config = dict(
    head_dim=32,
    positions='learned',
    qk_norm=False,
    bias='none',
    beta1=0.9,
    beta2=0.98,
    weight_decay=0.2,
    max_grad_norm=2.0,
    dataset='wikipedia_en',
)
MLP neurons of a small language model. Each row is named by its layer, matrix (gate and up: input weights) and neuron, and shows model dimensions 0-191. Each number is 500 + 25 x the weight over its row's rms, rounded and kept within 0 to 999. Numbers have three digits each. A neuron's up and down rows have the sign that makes its largest values positive.
After each neuron's rows, "fires in" lists the words (lower case) most often at its 100 highest values on Wikipedia text that the model never trained on.

L4.gate869:530486447507508492481554518478496469519483496534521508475510476546479508458492464496486526451489499469462492517480510489509548502529505556518447546486522486481493516500510499531530542537561491541482500526464545495452496531493505507499498496565492478516495510479527481487549496489518506517526511499497467510485488535487513499488496519518499508506460533477498516522494503486471503475540532511511503484489475487493503480482484544495524530489506502513497487471519500512457514497474455471448518515469512463523475473490493478534527485448462494480461464543493481496515500454468549476
L4.up869:510510466496500512523497493448531491507471493521514477482498503495452496478488502498508498462524511489485496536450531479465509487515547475478476522539516520462459510472485482482542542455518472507473503498488472424453477490497522519546496486518490528468546498463470505501511514484560528484492508522511499516503520501541454549507538526476512527526529507511528526463522523489490546505488527466492495526520494526560483514510529510486536491484490490461498517489506464468497521464513475468497497505493510490516433521490478466495515490434491502493511470485520474505522520473468485476
fires in: "is", "was", "leory"

L11.gate766:476534520511416476555526482531499496536485492526524448468483518566466465514530496473507469484499478476490525525438498507492525480469483521493515509522511498494469519537485475536497481492529490521453496509517500490510473546514499488514478504498455499455517458436491490495498494506557511484553486461501513505519506537522529470538474493499491496507464515513484468509461496514486486533498479499518534495514537508461502507457508524519479518491504541508498532516491540475506468507534451507473491516487547506511516472515477501526481507535541511483530531516517496498465503506514504481
L11.up766:508461510509466530478513480469532468530476523515471502508512503487469522533467507479478518515449503528505524542574502494549557481473496471490504475483464496479464486506521503508528481535478474510541489490498483457496458482482502493484530494467466489486499520486514478489473472466456539541528534485507474528499535511505487490508518535497475521488484516541557478481481482439495510493497516503488508485489536491513485475496467524516479498479496512521501533497541530463445514505498493537523537434468514522483470508536530515494483503485488514527471507510518527519514524452541504469
fires in: "of", "the", "de", "gonzález"

L7.gate503:508519535455527506553513491509468510453486504527524542467504522477536507513525515482506457516497475518466502513521473542511484530546491507493502496524517496466507493434499502523479485476543485500488524484501444521487465474500519544510538468495497453513518453508517482524534488537548515469478460545486503496521478488516510520467517480486478492499484466485464505533505507501456533488503493505495516505523515494490544501532470490525464484523497514534508504505498537507540492500536519521540469495497466523541490517495455520504483526528470510557511483549487502473463494513455528546
L7.up503:510512501487520529494529493460547533539535510503490510526526516543461508515472549530539491524519516472510543497527493515465493504574482510552495511508514522492459462476504517487537481505492515512527487523484518523521496510528480511517505532528529469512479506484476483525507490477521509469554477520483527461473502517478471496477454517534504459496529506526486484489562504501504516506433481500535470516503499518479516484503534479552515481495568459486487492539542492475504478494507467467468539540512469504471509473524463481535513468493475485518494499476502507503482504519475480481
fires in: "with", "following", "featuring", "supporting", "by"

L9.gate449:461495550499504505498565530509555480499535521472491509523508509482503528508477538506518491469530519479522519524539450515501522470510481506444460463503474514517556507492487473489520515496534522492553500482487492497507512492543518530501529496495505532534539494461484559518467501503511470481460507464494517490469527536484486487492487504508481494500472447463475470489506509526515492494538487500499507504510500488496504480518496532522473526480498495487477496528473527539501433498513488548531566536473479533486504480498527517504465548533503480470511527522510507462470483457515534481
L9.up449:521528497508550519481507499513443490495482533471524504522483509495516489442477502501512483516521488573550497464513461521484478456505530478474483496515529509521501491512519489495509488474481486523532480499465500505457515541510511508516486484555518482472488490486514525494482559511478522459529475493541524480526485495467502485518473509454502476435543480524505504523521468506522503511494512477546485498485495455487554563519502508510493534494532529522459515475521552484491506508504494479539484504497487485496506489510539473509471437467478451506538519501528498466520475530493496492
fires in: "has", "used", "bought", "owned"

L3.gate670:507456498519449497514499489473467509528492518486529504495503506468529499545530543518497461481502531509498507502514480512543509491476502484476460490495499491459517490525481463455486501483493531481484500496493555547471486505498544495467507456479495479549527505514518507511433554484503511474463533534483524532486556495477518515510466515529457443495546465469496511458478510480523493525492446543509499499457514559498508487457479494522531507458492483502497533511465507492488509493479551490531525501535506488501452505489470510517506487525525522497493489500480517494542502492527475484
L3.up670:476470507501491505502492511496477492449534529496481493494483477498500474486492505527520517500481514507470490507512504468555498486490521454514476469489503503514494458535521502511509503491515487511524493492497495460484501499425504528480523524501524469541522532514547530455495522515475477469498474541467494493520540498500508540498465522512463506493484472497510519474438481492516525516561509500493509518479520513534475532453499507470506472536521462499473489576453452454453500458510515483506516504514516506516482494513546500451500442475481509520519458491490506498532475452543515487
fires in: "it"

L11.gate492:502505533491501493498544474477496492509492487545513484488561495500502553496495522454547508519467472532541508506501522501515505506476472527509524514429471494512494524512476500545477480509537511487517512536459505462518470510498468513451503496490484529514473510473485504494468526529513506494528445525504513484480513473458541509561479485477481472506529516461478470515508484527493476544499518472511495463492482485523529478500423524490490518519508519463486478481528543502521533538504541505535531521497487486487553484481490467493526466504512494508514503501544457512455502472510504466
L11.up492:469497576535485518496533518517503533526500508522514542523479537481549482492560453528450488471492504488492495554494467550500494502489489488559469478492511529523520517548532477502480489527485503516519527498516504482495508513496459512486535497463504536482507464483528470517502512516520487525506503506481474469522542514504477475509512462511525512486480469506556455529491493467477498521504521488488515547489465510509493480516479491489471535490489499518560557476487508491510523470479542511512526489458486542541512482487490477510486464550492500506534515487521529490517542517475487518
fires in: "that"

L9.gate986:462475558514453488554489473523505470505449524556489480501486515493497511514510540462470493512452529507489454522515495549493496489464500493476489446443498480508521546440463475509518481519498529497497489502518497519511470452505490511521527468476477511498554508508530496543523485556495508536509450504525499484530552491501506491508495486487520502520517547498490547504490483517469495485531482522480526496474543520456505460519475491493476527478519493527505501471493510474480473454503516497489526490502472532545534518509507496503465494514537523462494494512526509482517533526516483489
L9.up986:484464488547516501511482508447474499470476446535525543462470472546512521547504541513489494476465549547506465474491523525493506514474483571512480484466498491569530484549533521500511507506517514486538486512518497476521515502509503492525478493526440513526492518538520493498512519495505510507551460515489465489514491517486487485529481456519522494473538526526480495453495546495455503499469508485478482480517491545499513500525508484505496490491541485516489490514499502504465494543507498493478465494492465470454509494489473500520506490507535545476463486483492470521491523511504474449
fires in: "of", "with", "by", "against", "for"

L15.gate148:488498539507515510535518496505495446510490482509540468497498514552495541558542486471525518491479523488505504523454463531474493537487492528501530529531523505481527509475493501549515495551467506498515489519492492469458522482536551515505505464488523550527481524479515513491480512507509488494460493475483503542471531496494533469526514500472500519512489516523494523477551558430530520518483478505477494510459520516464494527504500542513536506494509513515492535510518511518531453539523500479503532466479495483528488492471493461521511475534455458477510491512546550496483493490512494503
L15.up148:470502489471461509481494471530473497500466449496528515471501478489508523505490505479498527485499539519547523524485511528539554445499507481460532492483500483453477499477491518474472467528479477514501475517452537526531508504538558501485509520521496540504486488466483481464517495509506491456459462503495468488554501468509521472505517484468459509482479501483489539506520535480446506469522504486486504535538500491491470501518484543521494538455509473480487466514528529493504509455496496520492520540512531504492513489542454488479484546495489490496512523478468513500491439531459529496
fires in: "under", "for", "to", "on", "during"

L9.gate688:465450490546481499492509555468493485491489524538503437555509518501487498473540526495480508490512473505461499540488483523521536512468502464491463474527489506528510485488514517509483483512477548503489484486519465457476478499511554581463538502494533512494522497489492500481482513521496490532500531460498504514508513500531493464543481519484511492528534522510515515516552502452490504472503519455463503483489554498542480473472513502498498491501520514494510511505536547536459456479470530520537521515498465531508508494531502502502474535492531520520554513492482468500460492494488497483
L9.up688:484479504529505473534514570535522470472549513496518484526501494537476487489520501475491493507467453463516478493509501485469488545431494481499455497484473472455527437526530526542465523515511514496462534499459521496490522514496496512477497488492481456473504495493485519511520462512518495501478533532520519534486493520470485499513531546555484500516487511462487510469522541492502500507514527523475514497461497478501469499488529500492516522547462500535467518501513489477499499450493486522503501500483515447473510477459518500522513500560494442492512514492498478503513509446545464504
fires in: "of", "a", "minister"

L3.gate646:489524502494478503491473483434472508480502481494513495467485487501449500519521536503504509492518531520542511550478513466498538519476520484516491558506470499480539519482497503521504441432458490529496448486502457467471507499475462518502501495521492496502520517424526472505506528506482506496497497480487482487541495477487499495546529532481499477507513478530526516504484527514519500509581471516472481475480514506472496489491506539496525506483453468504508510510465470545480449493498483468506484515498479470524490454483482492480539486442476533527474502494513501502460535478469495487
L3.up646:513490502535467505503483467501453504498497490520509529471522484447524491475540511493474507507497534521501447511515531503492464550499511465521532543493469487526519519458489478516487505502523497555497501452447529491521465539527526522536510502503516513534554491494524495462467504479555454461545493495468492479522528453495514511482534498463460527556486437449529507516487495494543500503531429511478505506505511498479495521514512526484472504482434502514458501511522500492500516496490504486529483466524509500505485529494491493507473493508490510487508491489470483505478527480464513512
fires in: "is", "to"

L4.gate470:490478498491503494519489463508476503489524512505524466479492493489486474550521521501487507528482495518466509521481521475512486478486455527498499492470523521470554485484487496522520479505483555495510511486455486483504554499513493481511534522495470530489468475523531528506440522474511469518474528465516572496454501477504545501526465463471523486515537536560497527466531483519483490507495512495534494469508507508514564481488481511477493495500471527469456516501462513478501501455522505463536520487527479501504488501480468537520442569491490471501513479541523526539483512470503489502
L4.up470:521491509488486499505493471488516521491486490504513533476506560485506515480530501504495434450501528535521522527515467482461512510464561531517532472539469496520525485520497520496506499492510473520485469451515475540493543571545503464520515469504525491496512480509490479472516511476515456510474478507490449494537516476482516504463519495515461499522436474493520505540475504534482480501479475465469505507478506473466523507471503536467548513501513488539512502536532513542524471536545499538497512474523481496512480526471480491498518478524512513507513522484490470480474535507447518489
fires in: "in", "on", "to"

L9.gate473:508469523507516486512477495482547485522483539512483510520511486492456547501485466494509514465489543527501504515504553514532518493482521521474498513485512494508477517495442479484496473486475494488535441511522436501494521505578468470504491478483567537492479523523502463495494527515487502497491503479514464512516515476460506483515497497492481499516505472482512495514488488483465475532536474470480516517517547525416509512489518535486495510497534524531553476497479527501494486499511472505520524545520510532499539553477499523522485567500457522525530495521491545494502479496498487470
L9.up473:509526480514487477522509521493523499499467533492480498503496539439519472506474507465503570505495531519441508478514518483498440476445491493500441467548483479484516528453493442537476505503537532455526521519539481527516483517492513496516500494450502526507496547523501501489510506515494462534525518473501493509508513525498488503496519469540510505495498524560499520512459463506518478544513483490458495518490506502470521488477455529457496532510504488494515486536510474484506468526500462498479541470505512496487499513469494527531512509531466545467525481488539509511515474524498457522
fires in: "with", "for", "by", "as", "of", "from"

L9.gate252:508499529495488495512520508488462470552458532552491483520535510511502510510527501506503478497463528532475500497513476480502516502479453506503507472484473499500501501497477489514461445514528545440496478519518448484526516458561509485514524498472461517518536499452492537517495501520496489507547509483488449505528540498485519494487506447531486533499478439474492517490485500508490527497478526454482517491499513526473514459443521494491506505489515499502562466501459507517492493517514486482522490508543474523518507501507538496509502529478470545521547511533568487495475488484459517504
L9.up252:492462455538510530505500508460495493485501509519495473537529472521494474496482500523526518486512508502462510495545490473513479494519550466499485492517540506436519460546466496502504542523550475490523506530489496516524511525503461506502479524475468514535500528476479469451494496510477546436509533485500528500497521510450521546497513519481498517463494527524504479477512483482502498486482543504502509536512475465474494495560478515486488489505496510460521511516521519479459502487481503508477506514525506452519473476525441507504496430510445486458496498475503536484495505532462479459
fires in: "of", "his", "the", "two", "among", "three"

L6.gate21:497493523462482552512541531485483517520477455473502564498487474512503512524480473515488502511505496463511471497527511499488531514495478503469445446494522502468535469512502508521477514555521509480491493487487520445528508498514534493525492475498501531471521487484494521537499489534486469499469494466492534442502477490470499503552464518500492481508506511496527521465479461512485493491481517512533509508493484509482543503481508485516512502493488468538428497516503529495519527496511549489552464539497559518461476516511482504478539499495481549532479488502523515468530510569519541481
L6.up21:475500536483505525475496497496544492523447465504511530455479507489449468537495498519488460559490480489475545534480503559534483510523529543484535524537562516495515452520483492524494521525499493499488525461519464509498461505488488536497490483516523484518495492539476526514486504528497556460480506524530479480455508533499519455489457495515517510466498525502482493510525509506502467463451504516469489502513490512536485504515538516518471522509506443496489520526550506504473525509459500489490516481513502471529470519436508536511518475462501520471484490515482507530497492511515488523
fires in: "3", "38", "12", "0", "6", "4"

L11.gate947:468473505538485498496514484472485518513484501495512507443491501500489503470499511503525541487480524488512481519525518504478549458509483528470449508500453508537523478518495575491502466461495480514506476507472502485493514488513506501531492533534522508503526533517514494501491545517472511485502553489501557476474513490516488508595434520537492508475524479500495487507518473504503456482511525517495460496483547497496467532529513487484494539452496549515493488526506509517524483491487448503530476517514462502546522494551464484494517517448510487503506524488459518498532514518536519487
L11.up947:494502526478534478536490538535465496520487496477509501525548490461474472496517546502483518502489495549519497546494499461477450486509497535535519489498504490483489516445501505540505533531517573527479505459484495480480518513524511500518501505541522478497561474530516526483508536486499451477490504471522517489486505523485436502483468520508492519474456490471506498490482497530550487476528463494513492482474470518467520450522483488476504526493497493506492487509461441504435514472513526518480531509501505475508499474474461522475539509515480550506524482527481464512475503478501536508
fires in: "has", "have", "had", "to"

L3.gate999:525513547488502498476467493474491513462524553535489482496484477481498514547516505491469504494508488469505502472521503511535497518485494518466526489468507495451500500487505497473540516476518517452521482512548523480478486472498497485494525459484495451472519482498508552496478523507504510484534491496449558488501533511507515501506526435557537491478495515519530531532517483498472495476488505478503494522494532516491517457506488560443497474530495497521440505554501497494510494475509537499520480522548504541506513533437490509485466471477489500533519503498507534486508473453549479513
L3.up999:482465507517434515501519482524473498472481548466493488513473479452538518490503530507511542509516505521509476490522477509512454496473443508505499493524525507509500496498534525478489499502502466474538458527472490511488483504477536528519483514512506505492483524455552577523481528488481513444497466478485492487463531494539459523516478496483484471491529475491524539471519533527528458522507507472501472492531490513489479458507500518469485441490491543452476524483508483470512480469514502471515489560507499500495503537528482507481524474500454523474524469542508465477477479504511495495
fires in: "it", "all", "men"

L11.gate554:461545529495508463502475515494482480527500528466515529509533484472499478487487465494558550434470475492510520491488499487566499496441519485488484490514500480512537468505487522541473505493560483518524539506518462528512501497502499490520494492502515510518537528530451524478451478521514484506460525515505495516514487500488534490546520514490479540495501484504469486511479512468502480479491460473504532485515510478488505534489460551475534491495510464498498481481509480494494492516499513518533536453528488440484467534494491509520495531509471525508485456504508445517512498521453538450
L11.up554:506518489487496514514501556444566515491506529532490534495496487495491483519544532533498548499522505490458517518501455473493477495498537541483486521511513527507505502529501537448485494506477497519465516476449517473494543535538517492549483485490510536453544482470501534509526506525537484483463481512530492498454485481540465470513509508495471510470512510477504473488518529478505496502491465499482509507478526486546421554522487513545485508511503476532475479486502532483482538502499515517471466510509520504488500528519510449474514467508493501498522518464490524475497535501538479468
fires in: "also", "was", "not", "is"

L7.gate225:459479477514506470497491494488523512474528547528512514545514504492513460498480470493496538512518503506466512496577543555504501520493494479480469494528511492505522490511474508544487491508490529519497473488501494523531468495483477510523492527469557486488543496475459537475558539531489471537471513442491454504498512501517456512534506540515466540490496457471513506473517498474513528486520521472479521511461492497529502493498537508523494535523448504470510501530505467515461486506469478493480532531502537466479492454501487468523477497451478496478512506497452501472537475505482486518
L7.up225:461475505493527476474495461554525477488526508501489500499489508498458507509526501500504480531489550501515496529523580493482512498530508515473491539494461464464484506489516503517498481540509516471477525463500481440494496487499534458525504550466526512464532527480474511485552496479488544546505494464485502539499522536490516515489486525542520487487482515461517526473530513493512504484519505436507543480480541489512507503522489515462474475524481521491514504533512473556486474486530445521509551504503489470470505488518518490469549518524526494473511529490477501492504472483472495461
fires in: "of", "a", "k"

L11.gate972:539482508496535513500525470460483488509475478478497489478529495533486519510505531527510476491482536470501509509477483530498511510520501516520516494476483495491469505514470522560480460465546491456507464487463536525519549483502490472484468444529461493486501485496514486533460516515490510548479496500479474472579455471523521526479535530496479473499519506475521512502474506498472506515490471529547522529535517526492535459510527539526500499507435486508554464482519496527531491495507474510528467497516459471529530502489509530486535487544515501494536510514535542489482509485512526490
L11.up972:517529507478532504510512518507456536457468497546479516420539513510478542501496456484526503480531526526453538461552515477502525536500479512524482527472454520500472485550522479504487500519531494517527481464531471443464498519507505518536486514519491530502523527478491473506492491489513524482494536524468484458516515473495492500471504543492487511499470533491514482512512480508497543489507482519514497506533502543487528523445466493498500503499525536463493513502528489467513515479500512493515499503486487449505509512448476512488491516471485545519452487496444535500507483460448499510
fires in: "to", "this", "by", "that", "while"

L6.gate369:467461490477523477497505526508534489484494485506518473495454522514523510504474521505501453511543504468538434525476520515464465433474469488501491512490498477518539494477473542535514543535478524498501545467497525517471510455486498506478501468489520498444529479529541514512467495501474466532503473491496499482473517462471497579527514493483528481516501540474498515506495471530485477552499509427475497525472517526491464498479490513474482519521499456524517508505492521504536519519486498499545519518512472477508522525502463506469477486503480516493518469500519504472481481507508547490
L6.up369:485488483525446528509509500514517517466512503497506552507515471481511529449548526530484519464491507517488565512489483516527513483514517490483497508487452493492465474489489511522512488446495469562524495547541429491458503468497491482528530474493525486471522498530524546501532537454474460494504520499488494506521507503513497514521507499514527522516484467484521544529474503485486491481511460490501522474527489516515469472501482550522518529503505544475524524523451506493490468488521514534519497525553532502470496518469471511501528530471495546526506509530475475469461500524506470508
fires in: "of", "shot"

L3.gate326:494473508467461485519539553549514473537464493481538452530488520537507484511550457514508496525487502484478459520460503549476511450448475531470466478518529502496506545521509489525492495544491516475516529477478510527513492515487499453485531449507508529495464484514497480527486496519535464506500490460495541511462505491496481508528495517505454481458473505485518476477479515483486499498481481503499491493491525502478465539554483514499501509499481486503500488493517517507564544506485502475496505499473484496486475527503491495573536509517473482438457493515493535508528480490475525516
L3.up326:540525524493499516492479465481487479512469438486512556493474515446471474500492475495491540483496499490542535491486490468543468511544525473513560452518501487514465488519494501472533491530506472490479491478511483500548476540515509489522482493497503514475466532493468545513527481472480533489496515484485461493502494524431526466487464492504513512529469510509506505490467516502469525504476490522452483489514528492533546506483537500533487517482536490487509496509513509531477492530465465514446501511501506491490489556541522493455513466483523486515530493511463492501534459554524520514
fires in: "2", "6", "4", "3", "8"

L4.gate76:499494469491515485502499538482537498484471477500478514503520508508498525488471485510490487454533507480499514558526512518513493511517535524512469487527506512475491542523494548494459512469518521496522509541509516524496507509511546554516516471553529471523511502455517496498515474471494507545567455496517494463481492527514494519537459567494456510498484519520512477561476488527477529492517490511488488499514511476504481509477539507470483524546523489470519503500504528507469473525497449515518499519443488486494518507500481470440538481529523470480512513490483464489534509572528493484
L4.up76:483519494453465511511502464490476516476513509491499564491516516446547523508532507503496525476515455447508539494487467483502477522471492526453524466517519492505500443479520520477472471447507451525485504497459470530483520538538463487486495487492540499477494450496523528485481520498499487522485506509503523488537503505515504468511522517513461515484499490527546543447507528515491513504501496499487522506464507538495494509549493520483543559504476490478490522540540534489496528535490487535503515525515500499519510522487545558497501503509495512489505538478524495499497452487530451470
fires in: "built", "created", "ksa", "formed", "established", "made"

L2.gate233:516483497498523504525496482488527523481501497542487469491496561481559522520508504494483493489496507481465492495526460446538486507493476514508469477531513493525484525481501523481508480479493473444544517499515509509517488509514526489532524497489538483496558473510518532498528523531465490464523543556453483501510530488509448467499476513484487526548493497523472523502486518512518475490481510455478511470482476533563471492506445500486533495508534506493482511466463527448504491515449493509520477483517479503512527522523500502495496486454453480532506519489475442481525489482539465535
L2.up233:528481493483513472505492498465508488512514482477515486480478480455510528473500452501512499501529459491473527461482502484537529455472532509536511480505503500540492469504509474466520487496514502445518486495485487469483513456500516506484503505505516493427547543516466528445472504471491499458495487461500497495490488542486519521502512461509482472533532479494489449496500507493458444477514530503507499468491513534509516475530458508471539488527510494460518474555517470535437528475507553462536517483553488473517484514512513539509507485497468482498517496476527462481500481481520505489
fires in: "it"

L9.gate705:481498522485483513487483491476517480456498524520535490490527502501538470486523508484508462518494483521466468527516509537496482509530529512486500520476498484482529482534502501512506487483530474523497469506488506539534515485499522533515509478493519563480516497479483500502480482506520447519469520471475462476477529478476536527464527509504488490472442528512529470475547537486522468520463519458522494499518492502503537478496517490488548568524487539527509549533537477514475496511507477489527523515510479497541465462465478552528492536529471496457466481555493496524513518438489481510
L9.up705:494511458501503486491510473537465481523489531514489536482493500481465519498503520493452502519485493488465451499474501468476510508514521505512568515465498500520523474520499507537472488522500486460495499506516485502535563495480479557504455530440486494506527526503487537509553533531466486493468497503525506501508528521517483501501480468498516506478492476518524538516500441488554481467517531481484493486464514499538458497476525501448497486498467507443430492476498500531498510487517470467481511516563495507504510511525530529490497473489475509507462432514519521512508474519506472483
fires in: "of", "other", "various"

L3.gate178:471473531493505497550492522527517489511499490506519565510546533495487497527540473496507478505493484494484521492502451469476534493535546553470490485538486503472459490528511492497473463467510488453483470510513471537476526432493477521484523515513530510482471443515487453527492504554461521523506540475507516534508505479455498530498515483515490459483464490483456461541460479463502512486526515519519498461525507496523476480474474465475523474484526499462483478517486521485495490457475447528511491553487493507484507489491462486485538493490529489489486491521506497512484496501518509489
L3.up178:455462480473528495502514538490526491501484489520513537510504487486464538502497528501485507477496559509478496515535458481476523516495533486520488514516486486487514448513474538488508450492469494461471503497484501499477509511492459494511499494513527437485518537464470481522514462512527458501524503490493468524500467505504495480521475518503473448491504550506500504482520543513497548494500502513484499484521494471483447450462544483555488513474554485482561491528524478527475478518494471480517510552493517523452497488508465486471543499463502496486454480496447502520487506503544483521
fires in: "0", "1", "2", "contract", "3"

L11.gate498:453497512507513485489497513495507513541497551475531477539529527517535490499492465480516489470482548527491434498524475535462532504488512492467503491516480489490494520537516499563485531474516509496510481521475490476505532514517489536483493491521494506501488427451497518448467522517524469510492519528546462478441524519461497487526477486504529521470481490482480469503469510481490489449474526503495519471469523492495489527467503494466518509494479495520522544498496509509528511495514463552527552491495470495530516489535487461545511472535502487503486492529534541460515490474513498534
L11.up498:494517495530472489493490541494500522509532481543486523533449493436482494481521490490521467494516534486485494509484510469473508531485514470530469485480503543473523569547517506520534479527504517530550502477503459515505496526454513554471470517509518496515483505484562518481528468515483508538504494531499469478543521531541531498503496494467490532515517494542499442473522522482492501546538485555498497526527516489531503459479492502516498473487504503465531492516488530494511497507472460498495480505449502528503460501493501526505464519500477469532444521499478535480479489490470513505
fires in: "the", "there", "that"

L9.gate481:480455471516428497481521482475503500478488485514509475524511494535504495540527452510488474518520496518520503475537520519482493491505452489494474520453499514497478506498511508512457496497481539497530527522507474510490535444506502548503528491535489517489466457518545515496519513512519485551481468452509467459499440469496487478528505517479493520479477470505523463529464549511455508512514491455487531525486511491426523491506506495507503507526502482488502483491572529503546504531544492510510508526476475474477501504477503505514526505493500549493514470506547534458476516506487516479
L9.up481:472539483500496505539482529470490528512542534508519489513479500519522452478492532484525602484486496490480523516455522495522528546528452548466497499492481496556538555508513498520514491483487511508510495494484514504533502497482515480499484466505491501462503488524477498498517497485515480508502547460496508506502489456492509466481516494470512517491550492516500552473524466521494481514507478525547492457502486518525510489497521539545473537524484466494543492554501440535503501484503500461501513504503528483493493525476518501488504456540472502488479482538486493506521470452535465499
fires in: "of", "academy"

L6.gate865:463488499458530468474467463472523485491513549513506489504522519520509498490523503504515491495507543517511478476506500521484522539540488539497484507483492505580509477488505535507492455486557492497516474531499496461503501508515458458496491549515538511489509473527511512492474506530484470539492486499527487484536492469470496532534496460490457554471503493453494456494473509495516499486473516486509530513440506520465494494501474503465501536520476515486537467535535468521509487541539477533515546542497453489547536486517457492546478489529465485486501520517499508478493492484512525506
L6.up865:486511490502494519481469528533532493515539505497499570561491522496509482501499483509491489506495483510527477507483481484464499491498488488428491457523462507527554526496492552504481466513457483526509497508456530498468496492522524475497478498518536515494500491488511525526482528512503478530460479504497502518515464500560492489506494482481500456487547493467521517463487465533491500535502490494482497529483514517471540501444511507524531542514497444498509474538454531491518495527506514536486501433498488515552479470522487502490493504520479538489530561492494484459486517477483452486
fires in: "its", "whose", "of", "their", "from", "elevation"

L6.gate841:479471529514517502489504475499470507483483538517534481484521533511512525501521465544439517493510521524499501472513479511471494475513490498464495517503495434469505525505414518536478478496532515506497496482483476473494465448499509511474462503488462495505495498453489533460478485531537520526488529481502530487508505512475511480491451496537494500482500508495491527510500501460542482514520456484501450506524507497515505465520452515481514509496453531540534506468478453519509478479455496506514500482508523521498486490462472543543495475520485476477523487470470518423492447509478514493
L6.up841:501501474505532522519505521485460491507522470510491501531528469524501523502484528460566523463480468527523485520528487501501515474517503538545453518497517531501528499515559503539450470511512494515509499519480495463534486472484527532501534507514473527507500537465497559537498523512480496484465452476529517472537494484498505525523510477513447518515548506478499501511500490482537473527469489532515554502519475536468505526485480526444527516501461502505505512486423514480508496493510517508516486475488493461536476496488493492505514490458561506484525521473524507528503459499523482476
fires in: "he", "they", "she", "it"

L6.gate411:474505482488483520503511470500484476481507531540513533501467500504517453503515543471506481521476480524453499534505498513470483474487524534547488532551512491516532505531492497489488490559483507514533503497461523464499467501512509502507496517482501504487511462564528485489508524501488504460496468510508482517499558486484519462482519480540460513458498445483494483505479483501506475523484502522498532490452481500480527497502483458448536502526489510479486509515530521509486496498474454459509542509493483499483514517465452570488450512519490469469495436493462521519508490485443498541
L6.up411:469470535510495489465456488479490500483496530525513463503512488513456532491452555510506539543461507525520490495488532477472484453461517476507510509507524468495499482476476525551515513499511503535488508508532486501489486512491451442483505526435536517453470477479487540468473497488498478477480485472483522570494520523548498500473486504538517513508512505513491515472529545499493493512478525471473499512453483520507532467522463508456513468524511538470497494511458528515492430488498508539534515500494519521509497523525458497486462472458505508522503484526484493501512485482488501514
fires in: "of", "out"

L11.gate557:518500514504494469484501471508486504502495484447504521569526532530556536529490512449501483489480513513503476475531496482516511541504516540513432459532490524495472510491497479539524498517488543507506472468495512508523497493513472483504490468539509526531492528518463474481479554532474441463535538494476492473523503492514559557517504510478483532506482558491491475521470501483497469480505523522482505500476490505483494513487486492482458521484502482508472457518530518509533494472486534498550536521485475519524537506530498495467515491556446486462494491509520486522485513490493479498
L11.up557:486493449507512531521521434516495509460473532540525496512468547454552483535512485476509485516456521493495473508485488511537517502494497496473473524527486487541491511516558475497501463483522514497558514516469513531548437545501520504497512499489451502521485537501509499446540499480486486530527477528543514486508530525507521467514529520468507514549532456490490493488514506519464513498496514510526517488535473480493536478483502494521524469516483484478488520556530493460502535482490504484512475475491528543486476469495503505522438499509494491497466489517503508513537526511533497506
fires in: "that"

L7.gate85:505552518552501489519482499452506464457500505553512546472527546497502506541435485487491493525482517521513517497507497546480495569503492528483495454463484491534526526495494515541470515517510479474503454561496521529513478515477476484488498490523511494479488516478485507539544473491514525496521509515499499482484523469500504511494529459519473516487527456464507456483503516499543501538487523459456529466525539479459532464505510492508484508510532510503519479495480501527528480465461547496505511510462462441517512453507504486517499507496501480483481466507493516518485481498481528484
L7.up85:464500498446481504484483436508511530467505492487500464463490484506472544509479514514521480488483532430481516542500493462542491449504493503559573502518500489471485547505487486489535510523451521496474458506494499532516469490515451483472505522463508481503501491523478504524499507512531546500496485479505498496488513484508518510487466527469528504501492505503493504479546461525495515552528499522500470507523477528460514530500521517525495510463543514524505483493547519498473480529540512489497505515541516490481523516518524500514452521444531468563483491508497486531469484487507480490
fires in: "with", "from", "to", "demographics"